{
  "hidden_act": "swiglu",
  "norm_eps": 1e-05,
  "qk_norm": true,
  "attn_scale": 0.125,
  "bias": "none",
  "tie_word_embeddings": false,
  "optimizer": "adamw",
  "learning_rate": 0.00173,
  "beta1": 0.95,
  "warmup_steps": 321,
  "schedule": "wsd",
  "decay_fraction": 0.614,
  "final_lr_fraction": 0.0
}
MLP neurons of a small language model. Each row is named by its layer, matrix (down: output weights) and neuron, and shows model dimensions 0-95. Each number is 128 + 32 x the weight over its row's rms, rounded and kept within 0 to 255. A neuron's up and down rows have the sign that makes its largest values positive.
After each neuron's rows, "raises" lists the tokens whose logits its output raises most directly, leaving later layers aside.

L5.down853 [119 168 143  61 124 115 139 112 103 171 150 119 147 100 135  95 146 120 109 159 174 121 120  52 124 155 154 153 168 187  79 174 130 174 141 115 125 109 111 182 125 129 109 121 151 179 218  57 162  62 152  79 125  84 136  67  94 140 106 146 121  95 112 119  98 126 169 139 154 136  98 149 121 123  78 103 158 135 152 127  55  80  89 152 139 111 208  77 149 106 141 103 138 169  99 159]
raises: "unt", "ed", "at", "ek", "al"

L5.down821 [166  89  81  89  64 111 143 100  67 117 141 130 206  99 128 129 152 115  88 126 170 177 153 110 116 148 114 135  97 146 120 198 140 124  90 134 141 129  96 140 143 121 202 173  99 118 116 185 118 172 136 114 143 112 193 212 157  76 149  95 134  97 107 105 124 146  96 155 139 150 144  97 140 106 115  88 124  96  90 116 151  91  51 163 174  97 144 103 134 144 162 100 159 135 158  34]
raises: "ously", "ous", "d", "ies", "ling"

L5.down505 [146 114 113  56 132 106 150 134 129  79 119 101 214 131 109 108 117 158  99  72 138  93 127  90 108 128 140 130  99  98 132  86 101 106 155 134 132 111 175 125 100 120 133  44 134 141 132 102 136  81 150 104 133 121 214 107  44  77 113 132 123 155 127  86 132 138 138 153 148 195 128 136 154 100 151 138 102 109 111 118 110 137 124 202  96  95 137 155 124  99 109 103 148 142 109 136]
raises: "ney", "ous", "ture", "ing", " Philippines"

L5.down754 [161 106 111 126 198 102  91  89 182 121 179 135 126 143 140 118 111 156 138 120  91 136  99 154 122 123 135 100 180 157  74 149  94 132  83 118 173  91 164  83 131 140 147 140 163 155 137 127 138 123 147 111 174 186 191  99 197 116 125 199 132 134 104  61 134 181 149 157 112 193 144 209 117 143 125 100 179  69 103 140 109  62 136 101 133 164 132 134 157 182  85 168 144  81 144 149]
raises: "z", "zing", "zer", "ze", "zi"

L5.down732 [118 141 159 116 107  81 147 169 158 136  96 131  85  90 124 157 151 117 120 160 137 139 104  84 148 113  84 127 158 136 171 139 138 155 110  83 124 191 152 135 124 157 120 141 115  72 199 119  93 154 134 135 164 136 192  58 136 120 141 119 129 115  93  87 127 219 105 118 132 156 128 142 127 109  88 142 124 138 173 172 127  73 103 160 127 144 155  76 178 100 126 156 165 147 176 129]
raises: "en", "ended", "er", "end", "ans"

L5.down366 [ 78  69 144 156 107 166 135 100 161 126 160 200 149  74 114 135 138 136 129 131 107 156 114 113 108 101 145 132 164  97 148  36 117 152 176 109  96 133  84 114 106 130 139 150 124  89 115 153 142 131 111 151 121 110 114  59  76 159 168  65 109 138 120 170 110  99 140 156  93  93 103 145 119 155 113 163 140 125  87 128 197 182 157 149 112 135 130 152 126  92 125 171 170 127 243 172]
raises: "usc", "ul", "uit", "udi", "ude"

L5.down638 [113 111 178 124 100 142 137 156 101 149 146 141 159 155 165  74  78 126  75 161 132 133 157 126 138 129  88 149  57 141  66 151 136  68  82 130  98 112 189 147 149 176 198 132 154 104 154 141 111 134 138  96 139 141 215 100 140 170  97 159 145 118 100 165 119 108 129  86 102 137 152 180 156 145  46 105 128 147 164  94 120 143  94 150 139 141 148 137 120 126 145 117  89 157 174 102]
raises: "ly", "bi", "ene", "gi", "le"

L5.down844 [ 93 118  72 137 127 144 147  88 148  75 174  90 135  79 108 140 133 145  95 158 198 150 107 129 151 128 115 136 124 148 184 138 112  90 219 155 127 190 145  76 144 148 121 135 129  72 143 128 134 138 156 160  96  78 141 119  92 100 138 209 150  84 129 121  84 109 147 166 127 123 118 164  98 100 114 154 115 158 134 140  58 100 126 190  48 176 126 119 152  96 135 192 178 118 122 128]
raises: "ann", "ont", "enti", "ence", "an"